Part of a small language model's weights: 8387 steps.
MLP neurons of a small language model. Each row is named by its layer, matrix (up: input weights) and neuron, and shows model dimensions 64-159. Each number is 128 + 32 x the weight over its row's rms, rounded and kept within 0 to 255. Numbers have three digits each.
After each neuron's rows, "fires after" lists the tokens most often just before its 100 highest values on Wikipedia text that the model never trained on; "fires on" lists the tokens most often at its 100 highest values on Wikipedia text that the model never trained on.

L6.up33:132122104127116118149105068176158187163113150166177094102104147166162141116142126076076137138159096095092144112147120163154033131125211126167131126143152111151158178157175107166111077122125118125099149168154119103162128074171152120157120159123181174135180150150075086076141084175095101105
fires after: " G", " g", " H", " K", " V", " s"
fires on: "re", "el", " w"

L8.up694:102190167112131084146153062122139142119076139211135080125077092140121105163156135126136160187128132098094128108116190115069154128132188141116143054105105194123182097090165134137122122081058135138097099147168103093089100165095173140154130128170178092060151126153142116157075111135157129178
fires after: " U", " O", " o", "U", "ou", " C"
fires on: "S", "ey", "y", "ch", "wn", "l"

L6.up653:150081125104075113122097100141132110113092100116141145084148149159119178155159145107062159165084071105117067105131183152124048126119111152106196137093148113172157110154092155142149119139125225130144123149188139089091137174146164099143132155148116133119147128162155104118120116150136174104
fires after: " b", " C", " B", " c", "B", "^"
fires on: "O", "et", "ec", "or", "A", "ib"

L6.up540:119154072122161079133104090209167157117112151125129081149119120128108106149218141095141098135085134118111112085171124160128078118109144150093209089163123128105144145138142076113092071135155133117121169155158098105181154179131191108157077083157143177109170200144141147116101070143140115096
fires after: " g", " G", "g", "G", "ec"
fires on: "re", "o", "et", "ro", "ain"

L6.up167:118172136163056082146162099082132115148124160138150125107136152107128155130168122138105097179107067156111163091143102113117114110095136114072138106125127126151076095146112109158173145081109136058123123144184173187143129179150144104110151174172119164129167133158182087112108123117074183098
fires after: "t", "iv", " app", "ap", " sc"
fires on: "en", "ear", "ec", "est"

L6.up160:098143149100106091106090121118116129132098133143174138159182144077148088165094112169185175120112126153056113116130130133125136117195126122098201121179119144123134134097126127102155127073110159063164159190119083163137148157114119091155146117123097102130114136148101159134144120124107068126
fires after: " ", " ("
fires on: "19", "20"

L6.up482:064135128186095125155096106124128075128140130130126125139174110149129101134188157147134145159094115055122071088124210109135146153107080176128185113106127142122084112094146182116116132195164129081098097118118166169140190099165149111134108126156156100114153160101114105180137133068125178165
fires after: "ed", "d", "ad", "b", "eb"
fires on: "uc", "it", "io", "ut", "all", "oc"

L6.up271:167097122113109170110172079181208128127091123127185057081115088155107120075182184112127139167095110130125135106143120171135129096097177157119127145192106103163105043131129121139084091108078149085137120182134100117138116086120181051125153166128137168184149163112147179124152067131196132175
fires after: " G", " P", " C", " V", " c", " K"
fires on: "er", "ur"

L8.up571:112157112179148150066132112159113119132147118114143152184170170119160123130115126128138097130135117078130130100088175098130138148191152098089181129168130143139124159109105143055146111112062140154118120124151153199118116146129110111156154180094161098189134190153128157146136123152156125084
fires after: "res", "oin", "p", "ain", "os", "ra"
fires on: "ent", "ts", "t", "s", "ut", "ence"

L7.up652:104146148156137105128173112131148180143168084167147069082126154127196053117136111149143160113145135166111162118121124188140140159086177164090168099138158136174182105092123143151098145120102093088137085128136143131150180115122108190147136083148098081075081151144112118125064063107119094152
fires after: "\n", "ear", "n", "on", "et", "ot"
fires on: "-", " ", "ch", "ic", "is", "ey"

L6.up475:136148158141134194096131107209136073109193128101137119141197150100120146077104130108092071139060098099112089118139130146173126116138094173100186128094130118163062160103150104136094140132137149106104115151154168186131141130144238066135079085099105111115132149102131103143146110181146128092
fires after: "ed", "ct", "a", "us", "ing", "ated"
fires on: " that", "iv", "id", "e", " \""

L6.up564:148095159178101165130153108137140115185133134202198078120152098127092102121187156136086124180090075053129132075099170181205105136122135125170157148179105127149074126193167108109118139130147150082092116108167134099071146093108148079152155139132100142109125141165143067131155104099113202117
fires after: " M", " T", " K", " t"
fires on: "im", "c", "om", "C", "ing"

L4.up715:169088123186182167166124140144177110119087116159125118150133087125157089123153108138114108143126091171069127077142153134202085093096140137091103141131117140129116106027085119108092113079130195088139120146104168167160156038106128147106172139128094173099139109162109165143141166154105092123
fires after: " (", "-", " ", " \"", " al"
fires on: "b", "n", "h", "if", "st", "th"

L4.up749:098108092097190146083195148150158137163184178175137147100125157165122138131123098121137135193136168084051114073098121153180090157199170130151124107099154091120161139159149119149106078127095088062095146162097153182140121093113116114134049120146130153145174124101128127115091105104133075104
fires after: " S", "e", "u", "X", " V", " N"
fires on: "an", "and", "ain", "ian", "ant"

L4.up211:095119099130123151068163145111107111169165163166128159154174113122129146102117183111061138113118111102115127156149115142117123155124186102118225043162112131160146128093173192124118129127144122129107069130135173207095138181137135108199109111129163155194128151144173151118128138136096113138
fires after: "iv", "ain", "um", "ce", "ri"
fires on: "ed", "pt", "ent", "s", "t"

L6.up360:104107092130150087122151118151176135149109119115113047127112128066151124122128155070116161142069167141108098126144167157150066086112181128130128113111138136185082056063115146102088089102093128111113147194123103113117129107142177031146122106123125129156138070125112141143169058141164123158
fires after: " d", " D", " a", "D"
fires on: "ire", "er", "e", " st", "i", "r"

L4.up386:130113101121153092101123056095181108163105152174159092071162155149100093112103153108051093145164066092100114129149123100128114136122186103110102143168123112197145186160124119182047135144092158091140143173178175101143110133171162098121110133146157142139111113114114096135121084108120077161
fires after: " c", " C", " S", "c", "oc", " V"
fires on: "re", "el", "l", "er", "I", "als"

L8.up542:153127108123132127125150083150160116174211098088137113096111117092161110081159156096119114126098110059088104140137122154099115099079124090087171112131137101166130116112160131122128152134169148137143146082168116106138165097174255117122077118137145118152152112136129173179116163179150123121
fires after: " f", " F", " ad", "est", "d"
fires on: "e", "s", "in", "m", "ab", "b"

L6.up28:136170115161143101159082108142097071162103128153157090126145157129094136138172106145117085117143126145086153074105147135149078111164165118145148136169145151197126128086126130129110108089106146080174135175140151180171108111115129077117119140157133074167130099114100169159087109104104092148
fires after: " ", " (", "==", "===", "C", "–"
fires on: "19", "4", "F", "20", "are"

L4.up554:104124131086114113087113148171103106098088094150178110085099118153133129097130142168101191165166142155128133068046120144155116129124150129127138062127139151170114113154151138117178121103125096135133102159099110084111167115148211158122098158129087166152120083105149135201119167092167126209
fires after: "a", " A", " E", " Y", " a", "i"
fires on: "mer", "ul", "ud", "outh", "ah", "man"

L4.up188:081167121183162109135115051211134137099108108093109075138162073083102152134158140080120143148142109115119086090109161148129118124093107124103196163108095129135106026106103098134121083112141220154103086185170143106124187165193169114204087131119152104125123108156128138150094139133158128161
fires after: " b", " B", " d", " f", " r"
fires on: "en", "l", "ased", "ound", "om"

L6.up468:155080128125127149160076149107120120165112174159124104094134130145119054067151132078181105128143099084117041099111133108165120101084120143155168129202109164156153091098093048107073036123081161060151110137170181101097144140124158086096129165139096163124121140197103130117151083134112158103
fires after: " M", "M", " m", " Ch", " v", " L"
fires on: "a", "ar", "ic", "r"

L6.up93:134088086178098137143133102182182118115124137198140134165118096129134142149192146075168090145116129152136111111116107197161106111129146184148090189122120131110069051155082100073110056103113161160144132178135117163171173123101201076178110132121134149119160130154127054143166110126159082122
fires after: " r", " l", "l", " h", "H", " H"
fires on: "est", "ack", "iv", "ur", "ir", "and"

L7.up124:124119094117129139139155116157122131166185162132146075064138130145135159134107175111110116152173122116088146081097227089186091115124164121095136152118137135147157134137176110100126086137101118127127116234140124182167141133133148156108092152147136156145183115159141129114108052084140106112
fires after: " S", " V", " H", " c", " D"
fires on: "an", "am", "ept", "ant"

L4.up735:115183182151106107110179088141149130189117153167184127154116064121151111119149104058111109136117158131123089111125092098159091116121173105106103163127199077183131132120172155143193146152118089140128156123179147112057090094184159118166080099151135158143152093147119080121060061157111144147
fires after: " S", " M", "S", " s", " C", " F"
fires on: "S", "res", "and", "y", "C", "W"

L8.up408:061155136100103171137184093131121127113113140144131090101166123137113102125088164156154146176067114109119095110136153167146068160126153155061189134140152072209051055063149121150096122144115142135087129106122097191074148145173169117126185190166126147148156152120122148092144084112113118114
fires after: "at", "in", "iv", "mer", "ut", "ag"
fires on: "c", "t", "orn", "id", "ive"

L4.up519:136072059187137123094096135142160120141123117128169060152087100065139137133165146060152153146098131099139093089151177164108083108111121154171155151123104165152094027080084152088146110120088136144130068161135125124147160162141158094131087136146095111142169080143102126150144074112174099193
fires after: " r", " R", " s", " d", " D", " f"
fires on: "ur", "ed", "en", "ent", "ul"

L7.up198:119124103109136097103145146138146146109112135166172058117095098063136137121217057107166153146066136125113126100140154183147111115150145149067138148129121139157146041144098160115120106106072204139100095145116130116066198162186169139143159177138092126107094115134073127147127113124092104125
fires after: " R", "R", " d", " D", " n", " r"
fires on: "et", "ep", "un", "ec", "es"

L4.up178:164105142140051119108083049169198094210102078129178062104151072102148125141143146125127138141102073131133094136101137144144106098089128165116133138087149127138097032159071091164092157073127163099132132137129129133127144141146134139155183144152044179118144157093136118121103087125168146127
fires after: " c", " C", " K"
fires on: "ap", "ity", "a", "ens", "ong", "ame"

L4.up215:148103119192075166097107080127186112162091134163244113132149113126119143122130184091144155148116093065112104051145163135089107121139110116156199142146138135166101070091102105100138101134089178111133116106123138101074191113117166131152123169137084177086129147151163116159163043119118181139
fires after: " M", "a", " B", " H", " T", " m"
fires on: "ur", "c", "r", "it"

L6.up96:175125131174119171092123141149208164172129145150129116159159135110086119094140159066145155132042060067119132125140130117133081096069155079133150131197100138197121151143143102131042114130160179074120139186153167088102112070127154099093123155107161188123149143183120143112123118098101093104
fires after: " c", " v", "v", " V", " C", "."
fires on: "re", "i", "o", "ar"

L4.up724:149118157109096120092196091137142110156098119122216100167109098119118137112157090086053138215112156126094080071145207133097098130077146119080129150090223111179131103134160121144133139148111130134161089125143122112087108125125152119157120063125126189129119087170120088132096102131164153107
fires after: " B", " b", " F", " C", " S", " A"
fires on: "us", "ort", "ri", "res", "ss", "il"

L4.up183:121139114131174123091096092106117152128152136151109130144169142166124170078155119189115106128133144112119079099124173092117071151095185120092133104126152145177146144082111077092148166127144132136156106153141126205138113132096130134132141101156169166134152084162076154137065100119143069150
fires after: "S", " s", "s", " S", "he", "os"
fires on: "h", "ater", "ent", "ik", "if"

L4.up348:129146104119156081103120111184142140099073105131109062145140145094118141147152105097151174165075144132136106096088200107134081127119104185180164116111152133183058124096123113155151082083151123104146144131103117124109128133085147091202061136098160172143124093158134130127083119135084084114
fires after: " d", " b", " D", " O"
fires on: "o", "ire", "ne", "ate", "one"

L4.up725:132111125145102089164135088167138094152141122171169141048190125112133120133116130054084108132119060121118071153154103086142143140138165152107098198195136117164127134144119101147118144110080169100100119182095175164154150094124129090157139143174110098115125144067103144143098024162151104105
fires after: " c", " C", "c", "ac", "ic", "C"
fires on: "r", "ro", "l", "n", "in"

L4.up394:109131103104101151144171117172131096166179116101174182088137158135051119162113117161165104138153135148121170075090141136148118102172127152145154162109171091147156083103137142088206085124121155141118173162095156171151100136119197124143112145142128179140125084100111089109097124129095158098
fires after: " H", " h", " s", " S", " m"
fires on: "ow", "o", "an", "in", "ant"

L8.up175:116103106171133115104110137056134083149215119144125104127103117074190135138111109174157113129092089158142141086124158182093145159114136095098136108127174139146080108118149123130093148163075111180121102100130118156131176153131169081161111135166101064149132151186151151183098156133172201073
fires after: " United", "est", "ount", "or", "ust", " Jan"
fires on: " St", "im", "ri", "u", "iv"

L4.up521:070139112162148099088134135185114137118119128125136061094127087107146157087143151138151167130119135104116074121106148115193111147128147154108176108085187143158168126097142093125153143131134124152107103129087120137066110168134202070131056133098160160126158136165115111114104133096174098130
fires after: " b", " D", " B", " J", " d", " de"
fires on: "as", "az", "gh", "ath", "=", "z"

L9.up409:127114075184088082126092167167121092121165162100154150083215079174149156076164124134095145155161085126136119131145134133163115155134109134149129086110103169138117160118149139109072111159121150126113062175202076115095155174118108048120158199152113144150157206131158161137053118145142111131
fires after: "in", "il", " L", "eb", "g", " Jan"
fires on: "y", "es", "g", "at"

L9.up320:141145081145149123127121080167128138176098150151101047101114116084182157056163132107141105200155125074082112147140133111138148093114184084138126117118181140201124100156178111120147112167070140143158085134110146176157112082143175116117066160055116153143151107171092091133136107105120117106
fires after: " S", " V", " P", " M", " L", " s"
fires on: "a", "e", "k", "an"

L6.up369:121113133091080164104106082117116130100076127102161133135136116088167159103171161069148166175144104080138083099104199165101102164112155114180218151138152155143120084094171113107115099129089136169120114166170107084092112177144189089138121102100142150157143165215121099178145069115131180155
fires after: " B", " b", " O", " Ch", " H"
fires on: "ar", "o", "s", "ul", "ou"

L8.up200:143118096111071131077132159156133120195160141141153041066096099066187084075160143149136167180093093064087101095093124144104089092121179122135120076198138119128118162113122147084085141106140152107111138134145111142149137135152221092105102134098120131122162104144123158184050130116152150094
fires after: " G", " P", " F"
fires on: "e", "a", "i", "u", "ab", "he"

L4.up266:131099123161129140115122118124185137147088111154194102074147085169189149172121124098149140156164123106170113043130133185174071118126146110102108132116146135180147113152098099090115045094117116128135107156073107073115123100140179075158071110121135132110159112113095106161139115145138084161
fires after: " D", "a", "er", "th", " H", " G"
fires on: "ur", "ie", "em", "el"

L6.up323:121189143167097131121123138113113066133098137144213125113121101080128136137130157096127152163139125095107131132048135102108123164165141127126188129158172141122151062115141130087121130121111138145166135122183152116056187140147136108129101111110114093202113087147179134143104124150165176124
fires after: " B", " b", "ra", " W", "eb"
fires on: "as", "z", "s", "f"

L9.up101:128197207134072112123149133180156108118103139068105107141133155067180154081200086142122085158102123056119065056125108140134140153165120094138192115115187138155152121112088124141151082143116123143114068150124137152114177078153178107120099062143116142111111094120130194107042139135100129083
fires after: " b", "b", " B"
fires on: "o", "a", "ir", "et"

L9.up17:150105096097136128107157096129106154188109155129157140108117069093171117100134182161127147177123122125062128135119138151129130081093150116115146081122136118133133091131159109097115135192116097110140119143159164187096104162144135143110089114120150176107210097113174116200065096098185145132
fires after: " C", " G", " S", " P", " s"
fires on: "ab", "as", "ib", "ect", "ag", "or"

L4.up756:178101072166091103143116125142129091235110143117124057122126171138111116066200120111145118171115083131083056126131174116115092095125131137162143118128108149135096104110114114122114138130077158109131150135198183133158143122177139102119126170214113078074168085161110140135150087139170172107
fires after: " M", " m", " c", " r", " cl", " l"
fires on: "a"

L6.up358:108130127188096128129191120144106080179100190171141091179118101120114140090139189145105082137063099103133158151151155107136064146118113139097142070158142124172073134081147114152163118038161106068092133133099135160118182136134182159145152080180119131099154103107144085134138109156113167148
fires after: " at", " as", "t", " ag", " is"
fires on: "t", "s", "re"

L4.up146:099085141148053123134128101169209119159120144137132069104183120120117094149188191111118154177101068105116099122132182141183093161142129147124167154134154108158144110157133160096125118132122157112136096129176126109035111113114194092184070160137070126142105140108162118074154073064095163123
fires after: " K", " M", " B", " C", " J"
fires on: "ing", "B", "M", "ed", "ah"

L4.up479:161119155181101162154139127126223152154095188090112092134127100131182095132177120115121131162105117145099106083121159141155011099092139117127139131165139149123144124065121125131115115116109168170130152125110090078096188083143155141119146118118138148077144104124112152130094153160135102146
fires after: "-", " (", " "
fires on: "w", "if", "h", "z", "al", "l"

L6.up84:141154101125186179066156141139120103167103118193145080143136119099124171104125127105149137164098143128025131140130181083121116102108101105148139139138101196188108161142130138110128065139098118149139127189116192187121130118102137020123143103150115129133146161161166161146126116141162116102
fires after: " p", " P", " v", " G"
fires on: "ut", "oin", "il", "ast", "ubl", "ot"

L8.up345:119171139083167173094117123117147134089144150140146140159107126109135183127142138131170065139119143137099143087109135091137113126147185108101148156105163156136154151154108080174150086125089139111134103208110188122137143123118087149167132111111124125136125083142092149166081112121154109083
fires after: " s", " S", "s", " re", "S", " W"
fires on: "el", "our", "o", "l", "in", "or"

L9.up748:126157148143110106070134067099102117094107152157119167137122129115152154149115105090156080194121166142139119113093150146147117145098142121075174114101135118171189132100117136131117154136095125134162046125110165168159171037111129141125156076138171140136134103173057095185120126169181067164
fires after: " s", " S", "s"
fires on: "ec", "ol", "or", "y", "ul"

L4.up305:180143090168122147046153117121108107218080120191102090121145127133155148064186152110157159125154120132113131103164124121121123137129131118162176079103109165131094146060115153091150108165117148056118114142191159180087187171129116050127140144116183109079123111147105151114112104112150130131
fires after: " comp", " p", " P", " v", "pp", " cl"
fires on: "os", "et", "ut", "ot"

L8.up284:133188097085064144143148134151135116100090174060168142119112075098178134107191109169110113157109151115085099079126134140100069101174141115115130118149127117115103153102170139122146134123150170148094086126117163190147122060147162118139076140130151107135129071130083068090075088154128122110
fires after: " S", " B", " f", " b", " M", "b"
fires on: "ir", "e", "an"

L4.up142:102108137120145118131103098201154094126177111106155070117138148123101123134172147107122211135100130171106081145104149158098100099139139196153187147094168161139081068090153138100166079109099160160115124149109092129100144195170211076238101085112114192125148064146159163118127141141172122161
fires after: " d", " b", " D", " und"
fires on: "uring", "id", "iss", "er", "iv", "ark"

L8.up620:097165153092070139152145143139140147160101128071119071125113086137129102118169149117088196193086062069112101093095123150159095168099119129113139119111113180154144111142158116097110079136129144145099152183116121161131085119169143124164179087122131140136151142133133129141139131191169126159
fires after: " h", " H", "ar", "H", " one", " J"
fires on: "ist", "v", "um", "er", " of", "ers"

L7.up489:127070087142138162163131111150142104178119123173184038110145113150111080111136119146081124145080113128068101120107126181208122107076146126085128135173109078124133080103140100137082160178137163119080164157110100159144124135133144147159182128156109156093130149136163124161084059123162174167
fires after: " C", " c", "C", "c", " G", " K"
fires on: "r", "h", "l", "ap"

L6.up299:094139125109159140130117109106119123178129079131137055086117104174192106126128149163118179213171154156110071011153196102125098131171143092132126080113118142124140117107165143123114141121065132123130160152144110103123160131125225121136154119111096163078141113099100138155073161117161137147
fires after: " A", " E", " I"
fires on: "b", "ile", "z", "k", "man", "N"

L4.up599:119087107125082104108139111176205153148076161118135086110166130123110110098213165111108113159152062158100124155138127146145107106074149153143150101157144099150162093156106144161130135139127149046156153153128139165110093124123147127110141136140121193144149131104149099155120099133164138149
fires after: " C", " M", " c", "c", " N", " b"
fires on: "or", "a"

L4.up459:153188091169164100099151052155127133145110147149152125116155087155078155117126074138154107156102147119091112109125237132174120129131190116149148131108133141154136097104148119144100113119129154131144128161149205117075124109166172101153112140120138143127135071147079094177117142117160115146
fires after: " s", " w", " S", " dis", " B"
fires on: "om", "u", "ep", "em", "ch", "p"

L4.up683:117112158161132090051118113179110147105112125115135084122127106139165152153133138107164121205102142147123074104139221131185103143131140111080175130097183158147155031127149169096129101131114191134163111172189129125056140156167121099175087145148177119122159117171127192143077123141098110162
fires after: " b", " ar", " Ar", " B", " s"
fires on: "et", "ch", "est", "od", "ib"

L8.up509:162146144147100116096148054146124110146175098118135096118167176105113162050141085148184145151119105154115091117147136124082139156117164116183141112083140173157157083133132114167092113102098071127152079102175171157119152093178115118078134157176138141123152150191097093184106153131128123114
fires after: "em", " s", " com", "ri", " res", " m"
fires on: "p", "ep", "ake", "u", "e", "ment"

L9.up33:134108067147172144103153106124153068132145158151247115133135094102137076068108117136082169119116129152083140103062103136115171106106152128086133123143118105164070104084073193134121091170138178178101079125165189075107125103121185113114158105137127145136099143133171111134129148096170185126
fires after: " for", " F", "ed", " A", "f"
fires on: "m", "er", "mer", " m"

L7.up601:117145111138102108180159149132130072114099164163144100147173135064131115088087142119075126177071099144100150154124185097127032168153136123128140104162107154146105121088095092111125107173143118049088132107109152130079167163176148106112170140143132142125160159141114132094101085183135160105
fires after: "in", "\n", ")\n", "at", "ag"
fires on: "-", "n", "ut", "t", "is", "p"

L7.up257:167139143137095119116103055157155144075156149139100124159105035145159123117144078141091171157133086122126166065079150175111113140129126138100129130138138180186106112145124165166100127180115129169089127113131133090119188114131134148148097138110120101133118067157119103127140063175167183125
fires after: ",", " by", " with", " that", " of", " to"
fires on: " S", " M", " R", " A", " Sh", " W"

L9.up357:136132135157071109159079131187154082121149103123158070149099124130134132112149117092165226180150176119122111105155156171109081101089124121126105107134099121121095058108128114120133142114072095138104115159134081173200170132120147130112096095150096161106121121138102197189118099148132111107
fires after: " D", " G", " H", " T", " L", " R"
fires on: "ur", "y", "or", "ian", "oy", "ul"

L7.up298:093086146133183149105114109152136075159168108166128069148114061099117114169150109180074112134114160124051114132144190194167085085168113123170129099165127131168063138073184123084167089148129149126099093139135174181102210106228155052132123133120161109105138134131134132120130165109139166133
fires after: "st", " P", " the", "d", " p", "ed"
fires on: "it", " comp", " st", "oin", "ad", "oc"

L6.up301:147159131115135144144142088100136084157105191162143118137106099110114075159126150099121114128192104093093117116106172162102142170140124128169115126101150140146107110100108116131110121137103167171114140104184130101072148124124141148193110143168163155124150182174153073169130057153099175092
fires after: " U", " M", "M", "t", "U", " F"
fires on: "S", "L", "s", "l", ")"

L4.up385:121167127132134088144111050165182137140095126124152102110127109132121100105153128085078140150145115093077132071152142083118075113143197132088157159146138111150137137106146093121127085133118204130134099123103113112114139084126151113187127144145125163183102058136116076111148062092092117102
fires after: " S", "s", " b", " B", " G"
fires on: "w", "re", "ch"

L6.up216:160118116143137147146161125114151139145065189164118118069169132084149110096132066041163118134122112125082054127130123141119126078124085151087153159158129176177119129058154113142097089164124180078164140172127154102112143123099111109106103137122146198128151140151110146156128093124196085119
fires after: "|", " V", " v", "v"
fires on: " ", " P", " O", "en", "o", " S"

L4.up550:099082153155088072209113080160153114103087120109125121143113098088104126162220089086139188186109132094101113137129146143121079134130085146153163096108082165145082063140114132130122111121148118147110107141126113110095162165165188141200130137174087131126156119174087151125172112080127162171
fires after: " r", " B", " b", " R", "oc"
fires on: "um", "ul", "ed", "ound", "ol", "oll"

L6.up659:140087136133126125108148161200134126185137140106088075095141137105139142071140115116122191141090116115073118135120128111100160103137135172136153137164199112106163100136121114151218116144107089138113133171129112128083099183136161115118074180126124190142092120089145168157118055117150113137
fires after: " Ch", "u", " th", " G", " O", " b"
fires on: "r", "it", "old", "c", "g"

L4.up380:123048115150123090124114153150199099172155107132122102085104068102131134047170090141081185236100115129059108090124139152065102108087116126153149084145106127145063122065106155078110134095146123129096129116134128143123122131145149072117084117161109127143138117159141067123158102137126119168
fires after: " G", " D", " P", " T", " g", " f"
fires on: "e"

L6.up555:140155140113150125127117097133122111099130138171153126061189153119124077139122119170139118128086169157055090124122154102099103156103159149101119127123143124131079112100083104087099122128123128114088114221094135206158169159137132075125177125172091156117134111127131172103052158160146138122
fires after: " pro", "ac", "-", "c", "og", "im"
fires on: "il", "gr", "r", "g", " con", "us"